config.toml
num_hidden_layers = 9
hidden_size = 192
num_attention_heads = 3
num_key_value_heads = 3
head_dim = 64
intermediate_size = 768
vocab_size = 1024
hidden_act = "gelu"
norm = "layernorm"
norm_place = "pre"
norm_eps = 1e-06
positions = "learned"
qk_norm = false
attn_scale = 0.125
bias = "qkv"
tie_word_embeddings = true
parallel_block = true
init = "normal"
init_std_qkv = 0.0361
init_std_o = 0.00849
init_std_up = 0.0361
init_std_down = 0.00849
optimizer = "muon"
learning_rate = 0.0091
lr_mult_down = 1.5
beta1 = 0.93
lr_head = 0.0111
max_grad_norm = 1.0
warmup_steps = 200
schedule = "wsd"
decay_fraction = 0.751
decay_shape = "linear"
final_lr_fraction = 0.0
batch_tokens = 65536
max_seq_len = 1024
doc_mask = true
train_tokens = 263100000
max_steps = 4015
dataset = "wikipedia_en"
MLP neurons of a small language model. Each row is named by its layer, matrix (up: input weights) and neuron, and shows model dimensions 0-191. Each number is 500 + 50 x the weight over its row's rms, rounded and kept within 0 to 999. Numbers have three digits each.
Before each neuron's rows, "fires after" lists the tokens most often just before its 100 highest values on Wikipedia text that the model never trained on.

fires after: "u", " p", "if", " P", "a", "up"
L2.up42:564489509468455448509436442398443585467564564559565497496591441435549512565626496568524596550475497531491479536470517444475494572625526448525555486454475494506426416562565580495538559551448568521491458466461534494530516485500512533432456506479612456538407467464549453439465539552467626509559393486508569474507451468499526555507443518494432511475463480528483602522570475452461439467541488476478449477527438576471552483510521581553551495427599476491495523441534497489532477449485568437436442499433552466525594453444427451491413586484483505444474371468463527449549489500496513511

fires after: " b", "b", "ab", "u", "ib"
L6.up683:455523538494527555509399550550555584454529439508486505500552444500562508422535448614563529547598585454568509585503523548566507521540450472497440462425410439553459491568552419561528492551547479433448469441465531455550431540469440425437446516486445551552597499498474442564548503527486483506496413559537510469484518488484475541528513463488439484525489511525519479536614629581544529487439502500483449538615456529422507424501445503432568428498409476450483477447512468528585533443430564477506494447475498495543402510434514528590532485483437497474440492518556589483474535553398399466

fires after: " G", "g", "as", " g", " ra", " A"
L6.up21:468435533545397510538528439506521584496516468558474451542448548556493479475513483536476456529602426447440516509510448493473546485467544522527519511543496527501485437491524531580481562427400527562437479510659503425565449494460514488571418434485535559511496453525558473490499431604625467532591508487508411415385464458605479471436588502417545552520465484543500506595496463514557519504557577499540546486505501611445471454465538482512492478530483503523522524599445440586515555373552489494503442511505466510521430460571526503508442527392461502546489497423514386415460467499497524473

fires after: " p", "f", " P", " H", " pr"
L6.up283:526506560531520471619450550524494531568516397530543533526557435506454556548538526550506541546553477605505478421512529416414424443506522449455442607451507511491430541503598398481471483559575414536456599445497581474480417503499497501566459478452388402560531586453459501559500504488476513455474486401468473505527465538582481461470509479488465507526561475518574497453487521593460437591521569503502541461413509537533451453532516469528587509490601500535525443424515541452442461453523530448358532541448515437503528565542508547489572501368500439501472470522543481465503530435460475471

fires after: "if", " stud", "ap", "ur", "f", " sp"
L6.up372:377552529521538499460540438428332426379483509516476522541535454543589541494457534504444523549552524389469508525571564451545400506525443468437462430483487452470573571529448561560541516566524393563462542496570422500446513459498532557447597480404505473510456526470478471533474518471477529453534488496529540457528510525464441641603620624438466481552532534604434477562469568433491582567508483552454480511479545486464538488467463545501508510558390503503544449471442470488526464551458497420513480500506522469421491511467519554508513487467514521452415486495524545524532460482544525474

fires after: " a", " n", " A", "ra", " D", " G"
L6.up638:457487531496404620493381443412495547507518539533592432515508493556543460465503447598484466542442425456584534515594460505424466483551440489525557546418518506537503504437553607577566464493531513508501562480487511469530510511481550567477498448492516512475464476555510406489457496584533521523435506580440542543506554472543346533501419462509564519498543498455471446554467460493516430448491413572475450438500541462432557515455507415506445493521479537539534581385586539436534603517492510451465517492407562469406570425428518576503533530475454533448538472426553500475538548499509428536

fires after: "om", "rit", "em", " rem", "ro", " m"
L6.up184:404401564539567515514451500541537402467461473533484488506522504433551428447485458433436460564437483504435462572530461428488507595483505505453494441588501440550462513549495472445387487607452488518528496467538525509553418494542534503455469479549515529475594472462448455559347433556472509490532486498547405499564547482506544557572533508460505478476507496457570464520513524466466603427576615511473475481553539500467559488398596461502597442502441405564519463536508545429496474450543407476572461559545477520518475534517442501529595469442485517425494497545451528468520516413528578598

fires after: "er", " F", " L", "man", " f"
L6.up25:478478608549560584498491594504434459512536402530483430476513542574557555425497590416481457486534607505557488424535529452430458538511544639480416540452484468482439548494424401525501477507492435450472457491480484520422589444546548554501507516519473483440477403431477499559510482499608424528456538459470509442435509494569455520573542430526499431511586499514412503486461416539503549517447546468510494442487495477417550478432431556471475509531434524538590502554649535537421482517523455520526555399502545511516439489510541561529439524523451556492516484476556535519586451593512497486

fires after: " con", " ad", "ill", "on", " l", " re"
L6.up564:528606537475498439542467442440458456494467458533463494555512461573580465500441428526488570530542475515415511536345414477488456430455572544372510482453492448550488508507473423477501536327503476577573439455506458519512454539541476502470516575558548469528525534535427526431490509466429518525508524507556538466499451580570567492469528474510432465545463520461512541398485574444517519542539568554484568573521471527516555547477445476516531455448536432404546547502492514536564505450567396570485530564570438529456529553558540566551491479436472475421504489454571501424535529419511588582

fires after: "st", "d", "f", " n", " Ad", " f"
L6.up289:495484502474544468502464478503584454521544514531500473531522419582531519468514530483536423509548558521529416513557500553524481453430489536416440556492480509568469666459524527618620452476561538396527434534468583542497552578458545454544616462569529562525503418496458622497538485419494482557436508498484431517501525521512386507511473413463433504570522491580465478495436498476508502520466392496441484481471550534522439460419506535486538460498409483551515438516527414425549457403563496567492534476557504440504510480557543487465501392476457546523550501419602575503581462495487550480

fires after: " ", " f", "2", " serv", "f", " to"
L6.up388:509480534508554489450576519452509486469355476484479531583439486473508577469553454479445513490480555435429557517467457525518513501416523514445400556487424505443481495523586505445569622439607498463397385484510566468485560517505538397557483469485467436440470481421498518504467482548546473606496515648530453531450471499472604495463521421430519474438502475494465506525591545495525494561472493450568466511517505454463439577469582528536489550559586455579465513496457496382454517399500475537579449509430604540457526472556580551525460538550529509461550509478508546479518495562475559489

fires after: "b", " o", "ab", "ag", "us", "g"
L6.up230:497513612552568523471516461556407465497611511483517503497487544442508577518490487555510453551544489404608480561403566499528539462522521551408454521525525458475521469435498442516454456484539472447530533390526419505538447473407473481564535530516571593482437550476392457459488565523546462513533534449481548458421503487462543495520531397478534449495475453538527511408574618500530532556450449475443514585528427516465461454484518511459491451547562497496566535521540603451616442478510482465461514545547464540564466494473550439534364379434519545465587457608506466535509542531500524502

fires after: " m", "m", "g", "ath", " as", " was"
L6.up233:503578456460504583492443530592497475513524480526524465597520477597522496481501413466550573549473532501469436554412613548577431434465411460493547503573482467488383457563440533553532442519528506531521531481488448431516420430572540540413563443578529468527514457519491480437502456548496560558540523461519464404479432500584557482581399460492527510519479518551493515479557467529529458522473469491439544490447541503485468485461426449516531558509428426430496414596518586569476487567428490426475564450473506451517529470444438641588500582443511490496460512477575489601474533504473580514

fires after: " Gr", "re", "ep", "om", "m", "orm"
L6.up422:485513487444513540543420547578510460493486568498573488554520482536544523518444518505566548483517474396530427582494516462566536551504484545445516483514520518513507487561498547534531492488506513572515489425469410455434460452479557429492537478421569487467432650572430468465470408521431434538485315531533523475475554496515479443506490482559509526509465442625462443479622516548441415550456618620509444477521532521397428423563470494520508513601480519432569467547489469517481532517475468409560506454502491518528539534426470486393472487472494417493532508547541539556536473569453556492

fires after: "2", " h", " c", " rec", " re", "4"
L6.up711:505419551479571465430589536507483483521412495523527507484504427555512588483453489444569505547486565562421521493559420489414546380562502506396452506469471501497403536512604541544515483539553482496520510477575452426540499580474499512547482460545429454543461468502467513557548581455398499598510576543469546511466454574509612473515550505559545519463518553392545529504467508480529450437475495480460565492508484479428571430478484446626564483469496511540560516514472511490463437436477572505521494509427546485500631434498467494445538493511474468483464485560375380481619547501422480528

fires after: " the", " c", " and", " in"
L2.up229:448453422422556564504461493462433440496529477637541478591393470494547505557409524547432485592589568605478506517571470476541479513568505534562491487525440520492443450468477529445444443388477487461482467440428522603427481433543464440462500576490522448495431508428424485480473583423439561497602547522456533553491443515476444495426518524582507448425494512476448411596536532537533558426421488564503543485539490486580490444431452481565497509541463613452476504497479504479527551521497547483504509428509539467507531503507543479463527406577554512505584568566545529570451453489487538512

fires after: " re", " he", " He", " rem", " f"
L6.up147:540471553443541441462557445569564483426497450506494544398499512451523595600505537581511516494523452526554494495539501495506485525489458595496490526498582515462450484491496556452578523518506549536503399505511378549512349451505456469578593466523520414487474522475554475424471468497548433529493529548526531463500404468511539387488566551502514530530501513446476507492470474580468527491548518434464562554475479560413487467499581412590487568475477470508596416611535634373438528442541477513481517462431515461508560478497365467447507484461497504387485461555562507506509505496510541437

fires after: " ch", " l", " b", "l", " h", " c"
L6.up724:507559618510486508544533529564402517571570418468485556526437572526508504527516484562494500403515515498480477506490456450505476475559548568536539531619521473522512502523436451484556529422553452489492422491567449484523437552449462432457575447494512456526481407522508513591458385516516492440508498632440486474478493534458645488393540525556538517512425477488455539440513530432470435549590500437555554545429566502467523560504457397521484474572565554511491517479415423424442563464549506549436476482570511493488601556543470534417449533438545470459433522493527469392544465546545479504

fires after: " s", " p", "ac", "ug", "c"
L6.up117:484506519486525509422405509506537472522483548459522484446469482459519540458520514436509451539427511533505497496512532518457435516471485419489504522466510519464344514444515434500565515559577412558460460597473424531438462471486492395612462543485462515573497489571475503468457427513535467638546562434509522576530494509462412506579494520569529528447471531532442512559456449431511537397436501483595549525619438488455485392499475388556565535504532531520464516380485516521500509435513535491479538473531556583471490513387511493550563487472608600461459471501525580468571435584478492437

fires after: " G", " M", "m", " W", " N"
L6.up734:495474515495524520533448475493437519507488480542492517519533545504464489500499452531440588490486478488548543542481620540521417453489533460460477486523553384494451491511531482595423416453499501454510488422535502448541452476542539436490354526607392541575495450484555505545496363551438542563539360496560529435603519543485506495402538458546577521532465589538547401588434485481596539460542477553440538546498449549467604559544552487478495541600478455511501452498472443495506486421505532506479454502491487488525513504549543642467542527479551481481506510488424435510571427449578486439

fires after: " h", " H", "h", " fl", "iv"
L6.up300:508470540451542520496481454455491475579508481523589505552516530402509542495552559511396501447517467505410555516648554423540542504493469462455470512510539518458560510461519351477439452518519556546522506463564537539628516451582467528587468459509529485495598455379478478506458436516557496512430557520474482421471473472420470454532473516522598399552521368560488405460539527467474555537477488458518587458511457461464566489522473448491425474498535510479536520531537496467423516630560546507428552515472479501482512523530539437472550566436583432550517413522507450506552468387507572481

fires after: "b", "ab", " b", "ir", "ac", "f"
L6.up329:446522520503538474418568461477514494472646542421482559462543498508475530572464528432591503534522568534539469498507636603432449484497503445426471560569477417466523551502483480530504483492558486536490446525551513527513524527553494439548522523533552497578523548440527462535514444536421560557526559462523432606488527481469532569551489601485560476497556521510547471476468491446498512370433453465409430452480555421503513492521486454464509494583466425498522426421421504478481532588485470506602447448444469488441481418420501408402435565548508552435515360452512570508462511501430509509

fires after: "ol", "y", "at", "v", "r", "ate"
L6.up141:567545602460478428549464490491491530506457442532501434508525509454362498490476524486546524408524610472487574437544546553529638479442622469406633578533495483525570490528509452571401458510545536476538400414526470513436612467535519472462453533510510415541457515598586552490512482541494569496504447468451535510566427537508469556453514558481545514544447548392531493470477577528420494490425411460485550443492511458373445491532475469492423442539514400529508506441448492514471454517518523476549528482469488417528511544554557543459510494477534491524517524512488506520588545571457492469

fires after: " d", " pro", "d", "y", " a", " o"
L6.up276:523480535467501475467494501488506506511534591516534484504451534591443583585494563575521483513357544481460517424546447546392483526500441543407503600524477515445542450452484437519495515409507444496412473421562514489466578612479536457533582493423451447548511478586446518411525512512434563466524614504554592441476469532515567461480506542533605506487534446547544513507507459437498493544481425516536458479523427509497459473456592485487505505541580524499481627518560415436514511493501559420427513509505471557464566441521566513501492556417503483520537431472529591361473517436571459522

fires after: "re", " bu", "g", "us", " ra", " ne"
L6.up697:410492542517567490525477490538533382530430510601522438492550455503614482516456525461505418430488564489585522500469491486419520457466584558511493471531569423453447584495571597438527467471460473549523578426476491485473499500535577407562511470441460531580476471526470478597488505510458505474598539637507429388578392357490528507545522504507434518525520426540375494500530572475500476486543485444501514534508548554502489539555506521516481442509568421483531500420500527567554519546449528482454532422562581443495503504504559548501493468496543580470565517502450443469423487469428434485

fires after: "f", "a", " f", " F", "oh"
L6.up295:516469471436540506531493503486478479397540508496517558497504431565609476534524572537530535558450448547617490508466450545546505472541434454518522528510490446507518542515598432539564465438503393498487565402498525473492476462609501484482468497576477437551523537551480500478518485580468566510596577527452503462475588504424478524469416448424540430691532490490445542500512553616476520531486513522548494424422502460526491552510557459440428487529480428501439461524593528491402446455441533489521497539555480446457492447516503474428390534507506583451467463514559484386419458542484570577

fires after: " F", " he", " f", " w", " He"
L6.up746:543433574476450493485608470475432481512460512436568521540529480612531497506515525410505488538420501599485489500422633505447473547497505489484582579543488513535514548474541458475514416498447434510469493560426449381559571555579558530552455498418482499516441607553458478603544486507458492556540520508461428371460576564580484479511593438520567376487521497405459481533560467535513487541534487556449558497453415503447540484452494513494489497498549535540506443531508508415418429520485515518513530390499501517520575490557464576469369488542538511475532499507469521456573542477471572474

fires after: " M", " j", " J", "M", "U", "K"
L6.up359:570515540609492431616551559498500512561468464495399476435485483497484480537490432614549463481524476526522495418534442460442556541470455470603473491538505425537452487520430529442469511464507540538426459462611510415495535474511467446487457465537544550563426464498474521433517419586564442486553514503461509525574577558454416580540546537463540546489501403511540543500557485432535562476523525427447653542475500498384499510585481493531494486556520463483520455470486445621479510539546495477564481467518490517534488431472398589495567454409499474559440482516500465412579396537460513511

fires after: "im", "at", "it", "om", "ar", "ol"
L6.up653:403459562469530535565496501459451407469474457505450452496512535471450433536488433456556460480464484563487566534535506402440496534481532563534469503531603556583451502569498458445534439591512590539517585520463389541465570522459511449541471498531506439476354498468494496482544560423467527560460530489574586559578533440601512603492453455404490503483433471446408469418496502376512487462534530476476433437513518467502482496532482550469549454603385577460419485458486499556502491529542493527613543510521499530507534580519525429532449473526467448548470582521461465537551519553547547451

fires after: "1", " e", "ra", "m", "le", "e"
L6.up686:541552522447489521541521513553453486460532405475600504531589521537554502556538561453516451512486468486484443538530511501476527585435528568493543525540542495516527475591526551399409511429505544477429465398482497519484454571561389473464495459554512463453537482529563478523478493490358473481535376515496519460498510554538527533525491350516563476454493480458491472550519500471495485535508556547564520604577432533507541458524482401548474498547524398459502368500450440508500541526527461474466519538469506453531417440443496548496391630501566595565508600465440475421470489505610550482

fires after: " the", " v", "m", "v", " app", "ol"
L6.up426:455500483481429498572477542453559429474375455568397496523530479441507411569506555496510439445455447507480520529499510545507545547499494440432530445531514486553402534504536488482514557486495597431614511500489518493459511531543557472547483559485539485524508545512553580426435464462565547438524484389622529445523408562535408477444538448447506503534480473501476516452582514401589495515521508404536432496525611577542503532481514603455520495623446556473469460507373497525571370400531521507464507546471502511436511513509535522556485486467543403453498561483465508497493487479527592555

fires after: ".", " /", " o", " pro", " "
L6.up461:533416497606448553484350469472550624472501527640515523478503555432428540427442455524464531530435433539470504484587470477534534496512484472414486475461432386459574509536415555575419418470524488547557496468493486496484510525520548504535520511484495456519476475499487484445490487482455527564367498594442478576544395394573527479466483438416561406506515503452467531455485606585544512487420499501531533547555568476501470458494533542475480564530511514496543588477480540454510540549455594519500514505560464618570565440449487503487505541523484508465433534522481564422464457425508514485

fires after: " |", " m", " n"
L6.up482:616423544472534480592443474525563444523438405513484533435554436450425449550505564513484474574562496483524538486582525498639549484507498507525492520495424430543518480551428428490507439436427423390497497469460506528503469522538544542498508453542525467492421513491464471511541598531559545665492510498531483456542476535515469495525393467506532540526559563464587525477477527467471465435596487514529479490516499451472468578538525508535530487605408500423501474487463577463440408557553498414423520628492546445509476521505472528478477570517449544392512435565476535453450549461500472390

fires after: " en", "n", " al", "pp", "nt"
L6.up139:493531456478503391575483402489522501526448535634551544512427498457510417506483543489504533512472568584445478537569489458547520462431514380496462507506477543525534426516441497551500497568515539522554548498536482469546429500516404506529516529525593489567547564356459579465452471529535567500541462399537451476413504559434532556507471468576488429472476517583567577427419494473519509591515469505521490497480513521486500484478511542632599455492495484485503542541466474468528486486370430532466432493493459483427585517571480490436573496517525556414539478428527528402509402458520592437

fires after: " s", "b", " b", " n", " was"
L6.up93:558518521489461534517528480508428449471479426621477597536463503519529496532514523496586497536444529466418518527546606436416515578559570515533445518472517441556510539517446506488536562468459364457531483515554484569465473386474423508440557446510525554467485462502478505538549419481454568503529494566532539524548526499494471556579506499482468524520443478631481524482567522442481565530498465526486455519413493382544520465480474534552500501589517419432481428439539412454443435490430517531580502570482542486437543363512441554461525470429516558420550610529523542475549468492407614524